{
  "n_head": 8,
  "norm": "layernorm",
  "init_std_down": 0.00118,
  "optimizer": "muon_variant",
  "lr": 0.00975,
  "schedule": "cos",
  "dataset": "wikipedia_en"
}
MLP neurons of a small language model. Each row is named by its layer, matrix (up: input weights) and neuron, and shows model dimensions 96-287. Each number is 500 + 40 x the weight over its row's rms, rounded and kept within 0 to 999. Numbers have three digits each.
After each neuron's rows, "fires on" lists the tokens most often at its 100 highest values on Wikipedia text that the model never trained on.

L8.up2497:552479514418504466542472479524478579542471513527474424537501448519548497496510550586569491479524533515535497525517526490542468489531538538511532556509495525451519499485508498469527581517498529505543550490550541524479472559496456557503518481476425393475499543471540481509471476547515494512505524562488565449472512528535476522510535495433394482530465611512521502497512514468469514523509502524588530486432495493526500454489472461548481526580521465481499514472493492453464453428507511479438553461437531539545485544576442446486496540544465510545523510490457455529511467470441457485
fires on: "| ", "is ", "medal ", "; ", "199", "then "

L8.up2371:481521514543479446422477508604466525537450474566518487432538527438495496496509486550467443452526516481470459551475457529509498520520476482526486442468546530565587488559553469530497520509498454480497546500482510442554495539462526456502538479618552539513574464460499535558514490492500433463526454487454508515453468451456495510503444457495448519502488568539626464449485520511415487520469466473545494527465403508565528525452406447450445518414502512504518543534549506463533470549457550534461514523518492431562513408541496446507464461534480499529591501477461528471504467489471460496
fires on: "=", "as ", "or ", "/"

L8.up3425:538516505455530481553398462482436476552539534488512523488485441497524386440520445522556476599542528501474467508415477477504528501491505456528493498478608552471446524524542470545498510515518437482573454485438468468497569520548502507494497528486480569539518523521515492540484502475570418480553466499473518526464413494456468478526496564476486507525454518486571463578480522524475526518479504480505477511497541497497552520506465502471498501482486472534474473514436505462520506400516502534503445562479479438517486502583512505476375426509533522535558582529517448493509454469476481524
fires on: "al", "an", "Western "

L8.up3379:523541473507509403562528470445564502465564443480542453555482580471480497455484454479525477530518535461531460494532467498478436550503470499475494483526557574532521513452535507615557542531606494495436491502505515506534573477451437509488513460542533511483457480452480493421519482462529542504473424438428423501437458410561601565510547487515510472471451427508505479501477495497547537459536499462536527463501495483585482562504506511504569515468467502477515461515467550506478481549549517555482442470547445446502450549416486475458475490470471491508450493434478558506591508475516502550
fires on: "–", "his ", "as ", "to ", "at ", "her "

L8.up2418:490520551501471527458503444468613522495480483512427495546505496529472499560457456470545482482542551546489478518506508522413502515525529493505504518537449548479421485484566534545485500521542480504581488529520465456476498560568470472502474479493558490456514463489474517424478498467476484543492585498543445505529496534578487470497502515568484524512501462486489473510489531500492530461538456488454467529537526493525480486481542525484483497472498479500489538520462527474506476462521510470523520571475534493522462485582483481510479451523545496556519512477516468513486454581527490506
fires on: "| "

L8.up1835:457570520520496491503499536542550588525482521511541552507507471481455514492453497521465422476505516553503511456550570510514424531451477437471472519531565431528543511485514444483460539484503463537521452497506492502508572512511548514582451517517457519475492567460501448480459477486527556494503474479499501529498497467534457594453498480510468520484436494473481511478487482533446514573538468590459570502526451487562516520508460500443563501509482576410552499517500502435524450498398421510473442496536523549558572526466507531457576453492549463538488461581449522529494508483480558532
fires on: "'", "of "

L8.up2089:511493525540462481559446510574501511464427539551473443516472504510508544547468513552525554494571451528455473505404526526575414496530527497496503533515505462508501485504545435571468488472515585497527482464576548585514509487560445505388528506523538535568550448506502406483499572525464513537534509536567548485484491546478522570511534485541435449535501520538508406485552483512473525454552501571472536567489508474466510481495554337518547550468462593466444525425448473508517469457475489456481504490522547527527595533528473548472513479495499529545533510529523453543564468550466416501
fires on: "| ", "(", "– ", "and "

L8.up992:502489470478532506494533462519454546555514553490514563467466600577581458504496456488506464505445431523447478478559472486452431527514496468509491499520503477440580455571465456480479530527456486496564526490543538509511481487483474492503517446486565477468565501471510541513489502598512459461517571465452568474561483536489470510501511567447565604484445489563465428599462586505485469537518461532469546514477526495426508488580525464508473472501526546535545517539468519545493534507533476577555450408498513458422487468565523521534511517537534421485432502434512432469544484459478550455
fires on: "the ", "and ", "s ", "s"

L8.up2519:519487481526490479493520520505443546507515481490493529462523533494465493488481533559548464504508532507508485453467513502522449489439583446515466555561535401512453495501411546475499483541556439512546522529488507502490553580505465422518544497538487469496509497436538502525501601545515544500494508474504502483546453537443503479500485510521465487520491512517428531551553471439496519488495468496457442427487446469448506487463491478499526427449452475538516548528524550573499449554530482424571543537441503614519512570531523464548494452514558475439498469471560436467459545501492493500
fires on: "0", "7", "9", "1", "2", "7 "

L8.up452:472541499493512511490517366439544540515529585476518524511470533502490493510514489533454468543553566497576444507502453521423451482475538535486412517522449483519456490517544475485538423522589546391495569529505526488523542572510487479460471494438528441483474480398474499541502465463464526475427558526523499563505517525568518484483543483491488512501519511474560538585405537526501524558476465505495564519501494522458477499444530543491458584440448492532485455488557525503566414475504548544463498488475496520454527500454393467475466500542449470492451516487511463501491475494422473491
fires on: "–", "until "

L8.up1175:517511496496439508492535533508472501453483463532470457467513383538510421515477507511452516437444444507451462504523480458475521446456537432488543418514502426496457467491479503544533537542576501524497536468483518563453458583500496519489524461560464519439505493484519504501513498471484533456421502506440489548463471451458483556462588443478513439503449545513520513496508489515487477548535502496560494533504538414494430540518501531489462504508544465466375446506435531508423504523547506556555533480530440483545525554483500548415467533512436550573504514516502461512431521427488538443
fires on: "| ", "re", "to ", "more ", "; ", "Team "

L8.up884:516544523495450535468465532547541481443452490542450508498499532551495493526517470524369456515540477496522413423506530508505543548472563437483532527472513454541519513572558526551512526533440511478483375426435539538508481480467544468460460482495546477512520474542498531510521542488505456507491488511530518536455494502467513527492566489512478558423468554439537492403520500469531423490474502572524540528534551475498502543528498508546565447505467462475465453580531531487545454552477553531525509516534506498488536551503500457510578543475515533582435417450471502547542470433557576494
fires on: "as ", "born ", "(", "or ", "ing", ")"

L8.up2981:516487511499506484520510513505508481509492490524549591536506511478450549491572489519466488498423505509509467464523540510492525541474477474464504476473497569481485492519499527522540481450476480530484498527545502493425530533519432454450557516558574512410396452496504490465511486522501463445500582475538510537446492510533492517469495518480467544471511506513458500555501529515475512505537514502518488469531564456499502501462509458509475502503508534562478476522552531445518464416488556477545551473498518437581462577519440491461427453603516473493418538444515514555518587465419472499
fires on: ", ", "the ", "and "

L8.up1219:417499518452505461527448378433439460481480530523576475549466538487482463499503516503484428581524478460498549512540521575468547480510501484480529515502475513527541553506562509538503491524501551510467471542545422450432528465559459420461473557471528535441495451507551558477419506486466508416453484470488499513455564431480555563559489464491538526558511533465574514533529469462426539486478510475502434504511528416517406517501453474456453526446587450438440531496572578399553515461492487539498477569465504506473594471479553540480475447455573488505530491553495473561396543525478504540
fires on: "al", ",", ":", ") ", "January ", "The "

L8.up1840:595554505497446486516504431481508437534549487452602478510456516546520532545449495503522491519498548507463457477479455492553475543501513466533572459501473530459443472495570493539557479524503529507496400534465498485505462530475499430563465491545495454513467434458488496482490533506504448467480513469481474487493572489448457452513487545528463477542413410381494573442556528487522511525489513519532564517502556437500588476534487491485513506539541526541443509529509465479562530511498500516491525471480466450483473434527495546527489411479469462551556496510465538494555535518527492568
fires on: ", "

L8.up3525:542431461469545539548534446434534535481467546480532540469478450506499542523542584527470482500494458546472422458563465543505528462439533467473517510461534509518466464472525440432541474531557513453489502551570510557448599537594460534546513432549458488525524560557521515493499514475486437468519522479474601541531507507469557496466573507496535478531467547440535522503501508524505492496452529517579541500388509503488374462476462528536490548486530507552502528486531558549422507460470527558492490483490512527505499459515463514445435485553522467571499525548502453507554487554500551513
fires on: "of ", "in", ".", "8", "in ", "al"

L8.up1092:495496440457523551492487513485496500488545496450466550471571610528525473454483485515519486538475517506509528511420509507444481489436472552475520548510465438569570499540505515510475503452482477517538560444504456500553530493535494511477484524493544492507460366519467541442468465556473545581533558435480506565524545522507543524490476599479454476480484450577566463430531480438516563498522477535467530535473508507518458430517514473522536566468518482521486558471479427478495498451496525520486454503496458519520542457532548509438560510556442470509531492491494505440498518492500524525
fires on: "'", ".", "′", "(", "2", "’"

L8.up1069:565502570564511471516481448458509538480530531507546450563424516430495502460469508590460482543474420489464401537502474550465464559524464426460551620456506414529483591514510469501505461520477526489498528552498556517527528492534577492529468459493493395521462525498492517497534498517499478496522443476519485459544505467585451549516506459587563506519465553465497475453565507534529385483480424518449492562493540485516569491536521573518523452467522509553562500434495463533523466505465451470454575541445506546494538447483519458443484507487534507520454513549549479446529505561531472513
fires on: "\"", ", ", "that ", "what ", "'"

L8.up630:506544585469548495501481529547498460563469421554430551495493503503494555481488449516474482446555515508536540578566555539519486555530490580419556560553464548466490508488578480518523473468495428497487481535466500508530446532452461476586501515506490526474505473621536457458509512440498495538472523571370468531468459498518489539501597515520510468475516514445477483427467512495574530478524494546510502526573523519479498572518481471479527518438394541513363528483481498550490457479465488497508477509511452433524425567486447562570511517499532493434508507432453491529503470457538473484
fires on: ", ", ".", "), "

L8.up2304:508511514506516461503502464534447363453530534480465554527527511446438597483503505542512473497582524565529512487525512558575512513435565527481544589565543520522520477472546452438535519498457510510490506449423534501430496503509549523447434457518440483510508418487536529536461502541491449569577555481541454558494460502480486514586516523428514495453454490480485486585472534537489460432470543446495474554501532544515602533491505426514490520489504568516453492560474496454508435554532513542522472518491442489499544478497525472491564481527504527528503458542507510446507493462431489465
fires on: "and ", "-", "| ", "or ", ", ", "went "

L8.up3931:519584546486541534510525482599435495409513486515511550494437543459495467465512464545491527490565489544548489496512518472438529443503448483525444499544552542530520530477522512489531553476526616509507470553556474481509543482518502472515512483584395480482525501533583497513409497509442562488541529548507535529499445448491502538486503556491527471586553452479461437458461506519481558480443474500487413482488512573529501448540582540461529495546491479566573430508470485497502527481551476539442521550591471522555491561543549580472532540542444521477523492474442482466481492496453467557
fires on: "m", "–", "^{(", "November ", "; ", "Western "

L8.up1953:451494514551468449457542500552486444489504504478487473464471451490482399559561451458530532468482558469466454467527459483579450528563488450549505604518484450496493507519526482443485497563499524472534568503548514551583585458517528488471495514459424474421495428501543536483475465509511499468473513486479494589498551505477465565512392442484504548525473569500514411469430548551501521493489493435490466439539567510436512512504550420444460509566481502470524505471534578537551457516490500505460500515505469507495516451399512514540435431499534449465510536493563495518472551589426466526
fires on: "- ", "°", "% ", "; "

L8.up60:478534527541553486584536485573513564478546470500470495515563549520467478521504483391464494530495547440507398466448576544469482436485503445465561544470555553551520460522514476461502468537521443483494563454526557544459398546531496483535483459537498554532486421490484520472483505537497472481501558508506549571474502556576491499466486462433544553553513548500491490478457524479537459480527483504532541514548447511499470459540559494504546540466472484499476531541566542530552525533459507563566505557485538535492531404482602527457469451541529413526496541415516523550534418470429467476
fires on: "al", "(", "; "

L8.up2964:534531554459481587468464423460536537494498439462565532456463507612466501536488491471524494515510497500532537515421440508507506494469452428457520430493493442530529525500453572438500460498501460516552528429440483474498549549506567498540586461498541472526543484456536481499518493488488493527543484465554476577490533498492522450526543528462494560483437469477487548493488513536473452484496460558485472444466499560454585445517481515576526572561467512506490423458502562451532410549472514547500551441506486589436451503467524454495481457472458484510474519453499589496515454510507530513
fires on: ". ", "'", "even "

L8.up2999:512476496509546496507465456501473541520474474467463494432438429497496530558551443464481499511561485447425452497532555481457455466465508473509490512533476490552454462542455527525519475531540505481475537480482499485475519545528550556451534513420498495442500486449492506501573562538539545575482475490515450378459475466510493501566491446540477538464521536503440515496527477564513474541538527498462482447541524459562467512509566460579471481568514565442465542482517512487455515488453476576469497523528514491565435486456507450489407478460456559517460461534557565559462528587525545498
fires on: "| ", "; ", "was ", ": ", "as "

L8.up2563:508550507458554494444452464509485528554504476514524474491452520458544507517511471470569526500525468548403500431499481467500538574447510513529556495480453511585530518458440516478484501591476434488534458447514410480476551529567518547551532423455476512506537389415473519490489508508539585538568552518482457561527524529511528504528512493451549514481592480562459497563496506437536454507496582537510506484512484449506481485557448522531474505511458537539477491526514513464527445502475490455493509474508502485535523512573493523551490556451495467535496533521525569453454517494602470487
fires on: "1", "\n  ", "-", "6", "3", "| "

L8.up3538:506568531584510469525546520491465484566399561446557542488434480589509538502503499541516483498450505522542501490497479483538596502519475526499456414515550549521479480497543504508529557514474491500568506505520490548508534512557446472532510541476505556466587502480483497462469520575503503439447505480467448523525526552596463465536513471494543528499472478501568542478445547525557502522493448583371579548454472502472550561471481428504519540511516434512508503498481501513496502483533510452494431593456434444498498499511572441487537505472524513530467460463443515535474482462491600503
fires on: ", ", "and "

L8.up3488:483579496508497463511480511534458497512417494506430520492471515417467505539553513457499472452532427449591511497535438487483490500491517456524534531436500525538519541507463475495528492477452518555425498414521472552444543458463553471521541560568526499492511400462483477378535424440537507412503562450470476486496465514590464505507450548385495483481454519493462433460498557452515551450512498451491530511507481519492481504484501499518528516540467499490470520503493495485556512535483459531501483496519607507497542546453466484528484470521538521466506519542472552482536438491456484484
fires on: "in ", "'", "under ", "during ", "s ", "on "